config = dict(
    n_layer=9,
    d_model=896,
    d_mlp=3584,
    vocab_size=16384,
    tie_embeddings=True,
    init_std_qkv=0.0257,
    lr=0.00673,
    seq_len=1024,
    dataset='wikipedia_en',
)
MLP neurons of a small language model. Each row is named by its layer, matrix (up: input weights) and neuron, and shows model dimensions 448-575. Each number is 500 + 50 x the weight over its row's rms, rounded and kept within 0 to 999. Numbers have three digits each.
After each neuron's rows, "fires on" lists the tokens most often at its 100 highest values on Wikipedia text that the model never trained on. A number after a token or word is its count.

L6.up487:466413603545460443524448551546596555495499448564481475505488529453549486564527498510513533512435521507527604557566509507415441399487462519452575501596494500570502467486449561545553525515426478527490416605572529565514460542521454536425453519524535491465510504452569448469518456470450517448452525475493484457460553496445456509505451520494507492461434542555505485538645594501463431494509
fires on: " " 45, " as" 19, "6" 4, " As" 4

L6.up3028:393540489495557480510501530498511454547446513481567432443552496519428478519455496460526456468476510549492533478492533485525511505450602470572529569525494447530408419531501490504504454494472503457507553428439550493535560426537597509494484390633472527470433492538528507504528521502542465449529444479531473526463536467477433572418454498536469500477448568493618546461519509468551524544436
fires on: "." 62, " by" 16

L6.up1433:511395443457518541387560595464460552407483598479391540549428538482478481575475498485560578495427399531471374472496483497494428536529494446510499572472538499554534453455545497491554519420470580531441601533516571465558538538539523489550534492460526592533455462500472470508533457496437524517518479478530571455489478401546548401591460487484498408524564582455565533495574554630496557565529
fires on: "–" 37, " " 25, "-" 7, "0" 7

L6.up219:528493524490527527432509478532494481522504506436402438493468423514516443484416491520458454433525543555504519511544465398470586460513496545548483493605430561487488480481533459491472495517544485556482448478514561539465495388553481571442524452537439455471559371581540419552509474464523520593558541488473450505505443487518499558592468502476513460461591551553492448473526562445498482449528
fires on: " in" 56, " to" 13, " " 12, " well" 5

L6.up2710:594520473510467438449454453445438453439594464529534607452498485498445584545513381523472469489494515500479558460456403475441562583479514394448495452541556452514457578517548436532549464505608476429510545530478493444543499464448455512501582496563490496546572434581604551523497501476561480582480479450449543608563429500532597525511483477577540551480477530525440469463462425531512499493436
fires on: " the" 50, "el" 8, " |\n" 5

L6.up835:486552499533553525437548618511527482502594530609507554430478522469526453500532416608514587499407566543514550585521546460550514390448425444421592521494474471558421580512560539609535633505424539540530475442437533465461419506538544459541464592479563445498375500491392474546483578528459532513415552574444443527518506528509522500469436464500497568553423494493603529481487431515564450544551
fires on: "." 50, " " 17, "," 8

L6.up1142:500417451541534507431532540520516508483469566432429565446530517416479467497549461448519464455378416505552574443476417511455506454436547490531560522453492512492513497535537480467510499511508496491436425538588513530531511462567486547457433601557447494477498510531521549449503523439511511570438497514595554484471508527520462447506521582471468550536513484506432572483481574497528540497545
fires on: " the" 18, " would" 16, "–" 10, " could" 7, " M" 4, " " 4

L6.up274:501499435507481542432472514520580508478455566578499450432447514488510531553479522532504437451548481512537535553478465510427484478521575466455523635549433485444580502525463459523472520524541552569555416498509433468409474492522499508542589444477514455447495487538547489469580505468543515527560482484488525470484539511490479531570444507479496568461464488488480565513538487361417675505506
fires on: "," 18, " such" 11, "30" 7, "ob" 7, "ib" 4, "em" 4

L6.up2658:359507544490368470502403553556484554483528534530542506516482542556474435512505468511579532503490503430480482454489575505435542475514506484494455546390431380511452526532557542587441448450513539488537555458528592446500492397534523531490512479485505509455476513525488496493560511553518520466443471525474512472422501536492478483514470605574472532507481502443522494473518522488552534509525
fires on: " of" 17, " on" 11, " in" 11, " On" 11, "1" 10

L6.up3117:482515434587489538421502482428436488516531455514397511408504473506497508517505433440451610451504599502489505468573557493506535571537463412484524505519518508614449512462554411474441534481557532411510447582500471496468473491507522464413479479434538460472522471497479442565486485492603500514553506484413474516377537497550577472479525457569419419495443663389534526523540471531424608537522
fires on: "," 30, "/" 12, " and" 11, " the" 8, " or" 7, " as" 4

L6.up609:449453448465412409508569482564490564529517658433535396487483481374468420526428422546506584475512523529591394459536571416498500542556616598579582494464518407541498399495509524412557480430553551415446446484455570460433495413492557524468535448509534521388470494483507474500501391511545509477605532579454521432494535465473585549517467449475480511524484493490506557602494493520563599555520
fires on: "," 40, "." 16, "tain" 5

L6.up996:482463482588538467580407449479509504491520469546564483487570511520545485478514510500547492468484476538511444551469515420422486484512546540442465502507494543481452535503536484475457412586416405532584480451504495504504482598487503418452451512410573539509512527490484472375465477517503550532496515500449531512520596455504457482521496452505523543498477510459483482456498506457554624493482
fires on: "," 98

L6.up3422:419494550484412491498566509480560474523506511576566582541510545541500407574513473551519474575512558577482482487436579490400507460481508466479550552487481442478520504332500486582503456489606552434469494411405532534412524518547465502407404526492445582478412523562491503530502478442528426506515546491547407548436564500507412641469507460460504367515537584512523454497524487432445356520480
fires on: " " 33, "." 11, ":" 7, " (" 7, " in" 4

L6.up84:559529491469470450539529503481492433446438493504475584403562402476465549578439505498438512508490482523457535505525519573528460484474467483555449447570539549528469437456539588553523512576546476492537395493500500457518545482485455534510455553455469563463527442485544517477504546511473520526524615547461573465539436596531552497533531491387596558434469586515479441459437371514577543508516
fires on: ")" 25, " and" 13, " By" 5, " &" 4, " Red" 4, " the" 4

L6.up3012:520549446507515528510509487500367515504500463474437581486582511509597386418366486519453408478594461486530454399557594493468458473468525442539521526589553577420517564465483523465495513545477461606465420458419504516580550507518479507503565575631572420476513466534487457488468484588463566534554524462539492507477505555535516559451543408489539530446483459596573517534458601450548580495530
fires on: " |" 39, "–" 12, "." 11, "7" 6, " and" 5, "8" 4

L6.up1435:561545498462533507531415497466509473598514484590597569480574510500463497459468498579519478443444518507537380449552529369514454547518526575465615505573556549566598397524531486466434411431501479513560496621490459477536491540409542343471440620517489516478526616561474511458517520556500551473449474555531515550480499478503492477480485506458533449549498490496535459445584494534514571442497
fires on: "," 37, "ing" 6, "s" 6, "ies" 5

L6.up1906:483418551520560434492423469522473443539539464513469500472583603475487491564464575551557436484491576519598462518516534343459531463467475501576400459537517522489513572505485535479554495574409418509574517507545527496534592634396496481435467546562406529538490571533435461516453519433495480506514424448465517497437523459524470527562472440498481471542574484488466559502435463397492584465432
fires on: "," 63, " only" 14, "." 6

L6.up1988:380427546531471542446352478496541549470465477534461544410482543475513577570516408426570478508446532513525491569555466429443549629523480464440457459575459547580552489507487554549433515474450537481500471492452519496457550532459555478564544491509451580483486522412465513571577507507523536486557427496463519527476468557450484508448518527532479549540520602476486468419535468543520480496596
fires on: " |\n\n" 35, " in" 17, "\n\n" 15, ".\n\n" 7, " other" 5, " on" 4

L6.up371:490590470466505436527485566559472372539503487535559436467554499510482550549510492449457465475466605454492472554604549399554496510526493491452518495529445557461540488346467527453434521424508443541498521575472527467466462486593526427423434523563537445544509535493498442521519550426488528487544443405543515468496608476574466486477501491543503516510472597457561511456475518478509579478481
fires on: "," 28, " of" 12, " " 8, " by" 5, " &" 5

L6.up1882:456452568522446442539502583458562443433467433396426625524411543561530579562417492475500516520504493469572469570503508474545426519535561561515580565518539455469489447476604477469403534417384484457504489553507482427514434521534516520503482564509478485584425489530526548493475535513564484525493534515586441535420470570475562533551581521490497525444466503516440463533543440480462473544421
fires on: "," 45, "-" 5, " California" 4, " " 4, " was" 4

L6.up2107:431464497484524543559453432513526544592503542491533400492489502529554496500517499485523529443462493511514541463523476523584504502549484516533469483465419500614444620551385499622558487433486427552522558462468512517481445549451458532546504481467519405504409547404507541434578505598482593500472448479450554498444506537426498499441444500606543527448547472458473483493617570507460429465493
fires on: " " 51, " I" 11, " than" 4

L6.up1056:517417433498451449595463449379449414542539495517514567385540506558530472567489420512454514479581502429567495475471467444581558453538427557540453532439463431503467462570489602517576361475529504522511618429522559528494440540439533501479546484516545413437427538527522514459505462447514518525563478545425509533499429465446502632393566568530422615512480545407509512503461441500433555534558
fires on: " one" 16, " " 12, " At" 11, " During" 10, " at" 8, " during" 6

L6.up1582:538584458451427511496505422452588506512564502622577420505486405542477515526487350530529435453382465518425470501427521475607684426515424418467465541493485502452504500442518500464492492549550482516474464483478539496425476484539514516461391457594533445520433541550422472483549537396541474592564517494503496501538535530533510533551553464459511492511533539458509548411447490393560543460551
fires on: " in" 65, " " 4, ":" 4

L6.up3335:537527536467444518582438448492617510523479478395523482546499455514579523591467540536398498466566516522533501517524459543475406469436561437518571439568602507551456428447473426566417412446466486517556547480542509496558511517485542581530429457539478558407505402511532481458504544653483621551514452492503531495513406528474610535427602546578479569494521478508385411531520539510466438493506
fires on: " the" 38, " John" 6, "." 6, " de" 5, " The" 5, " him" 4

L6.up1685:558523532513556529502526448462414405463478535449555493525475496404489483496450408511517416587470527545553446494434518455480478593484536563485502448505563465475426449443448468517582576444511471591533481566525414572528474507567485460502531523553569556474486505653484459515501468470577535538433496449562566494505486474545512548502532544416472507433389532433583505444530453526444546469433
fires on: "." 26, " and" 16, "," 16

L6.up1377:546474491535417639509404462560496454457559480467461457559473502503547420552480402450568476463529592479483467545334526563461478536511515516530477568422556475479440476420502468544517480478531521502531492532459506454551524586515564464546542605479409453478535439527474458498453601455546479476559446594572540528475447540491520506534537518481516530382505547432468442557499519535506584530520
fires on: " at" 46, " of" 20, " to" 7, " as" 4

L6.up2394:546452445457435496521459509550491508432456471496557468546553488485570523527485503531543561457450484526498393614471528546377456548576574445559426499529567458599456453448533533450501424508415563586501532548505497551430433490475451522480455452425479589595449564612459500424542489494578555588543479488479487539536535529444588525468497508443492448522445545553462491558473544490476561521502
fires on: " the" 81, " The" 9, " |" 4, "|" 4

L6.up498:495439518489427445448506469535491552425427464474566453368500522516513687556421534395536421528523520520500571592460544466506506471364500448513558512496485395402432510571520465455525566422425446514477446593486547571529460481562416479461479471587521479553453525547522503446592479480475562579519570457551481473552501549593547586488436550493482484544467550498488558459513495444490522467429
fires on: "," 37, " and" 9, " made" 5, " had" 5

L6.up903:498478597446412548498599358441524455453516571412522597518481475485555534546428510419510565480413470544470549432441455583532483469497515444518502543493442395458466510515536432564486581464470500458452528458516579496564449503487513493524523540579607593524398494486464493384500549481484537545538539457514529588456425468434514555593509447538551447512535498539480507498455557467538525561563
fires on: "–" 36, "-" 9, " " 6, " of" 5, " Tier" 5

L6.up3509:422381457478471538503453419456540420464574561550500498473497438510486508483513532459633471505506547548532523523480457468510451446552432527516448464486469468398445512520568506434473478534558532509544376467566468495531559438501532531388585537515512430392549541533352506466581554469490543504564535537521517510454442527428503422582459449453500525509477524510514453441506542522498492444500
fires on: " of" 27, " for" 10, " to" 7, " was" 6

L6.up1434:463436518525545459566469498544509534483515532523488454414516528576451578522501548444528554539461476628488489668493464454470456499601529568569551510478439476550500522386574582529435548544428464507465498492457467483539546495406555514548427424449601514460432466434418505467504459487544430477509485458538489526574540544504469491553456518608541521464507486474515473509455426498520498473445
fires on: " the" 28, " on" 22, " in" 19, " of" 7

L6.up2680:460463464535464535500457447529484481552421433495478501360527418495522569544463605510525437574496542558406461426421422467509479491536433368483465457540605488470502553534502426470463590461439529536512497471427484404427529465481513493469413422598476527521510512459534388589515499467588434515598515488532524469473496477504542415605476439513513490535593520639425520577487462518586472387523
fires on: " to" 20, " in" 19, " by" 13, " According" 8, " In" 5

L6.up1524:486485544463489443461476467518522530491433549549530450523511517497511543558487430419558453515415509526518416536548416399432463499529447497430570489531404427493537507415541547494471525462466400546646530511482552573413434513529491365391541494472475519593345518514477472440569513532466511445454489479451433463522568492511527457468530546461555464467536566480469554454547526492616573492475
fires on: "," 68, ";" 6, " –" 4

L6.up922:487554636533408439493382444456561527561505494535394479505532508541527625590475445411509561406543535539505558450490510392440542455440463494508537469612455488434468526519426417501600433487532503473509434562564551526523506506434502552449490553540608494424526467462522449540513470508453455556504475577530496551498405475454651416491486485454503507598517531443468545511520488505491448493566
fires on: "." 24, " the" 18, " its" 7, " their" 7

L6.up347:556409437499462426491475513456478604517506451499519570573555522441498531492477450372513571472487466480438535482417413492653554458584427475585452486461445364538492486441493548542534566478509502483453492440567495469490547536521603548487544450461408517470528500486494520536525517423495549456484432505603506558515524527510517601464416429479577484643525550516513415422569477525469563434480
fires on: " of" 18, " the" 15, "," 12, "th" 11, " May" 9, " " 4

L6.up3369:437490482577475534535537565505489445449401570563489625532492520501525539585468529535520480533493491573518535534526523487424414491539563510395427409488501430432467517626466534442562517462462397577527476597525515477568459441452539418466565485529530489522489505520556536442580431515518509491497540499467473458501640472551547555507494567488522462415486485469459449453503537441536602477508
fires on: "," 52, " and" 5, "-" 4

L6.up355:445527470518540623337541456619526446494478467522526538519517479493443418432638630551444540437480426471503471491469543491431491503588553435526587529406585505539569443443598512563435500533469478522512557552443409509462468453498385479447449569447504507497520514484529471557543447491560535422524559517492545554469585487541523457415508501475523491591500488461501562381454441486528463458523
fires on: "," 33, "." 20, " the" 17

L6.up2566:560508457449480459585458475438489464585526534449521598429471580501496499562539546484450537441491511489575458486535463527506469486498436492442469495467615546520531433526525584535449600517453571489500493459494448409481524521469501391418468498524496445491510559617607555469459471426582541472525439451490579532415550448448414565419451522499534536568475507390551475437429500506526570457464
fires on: "," 77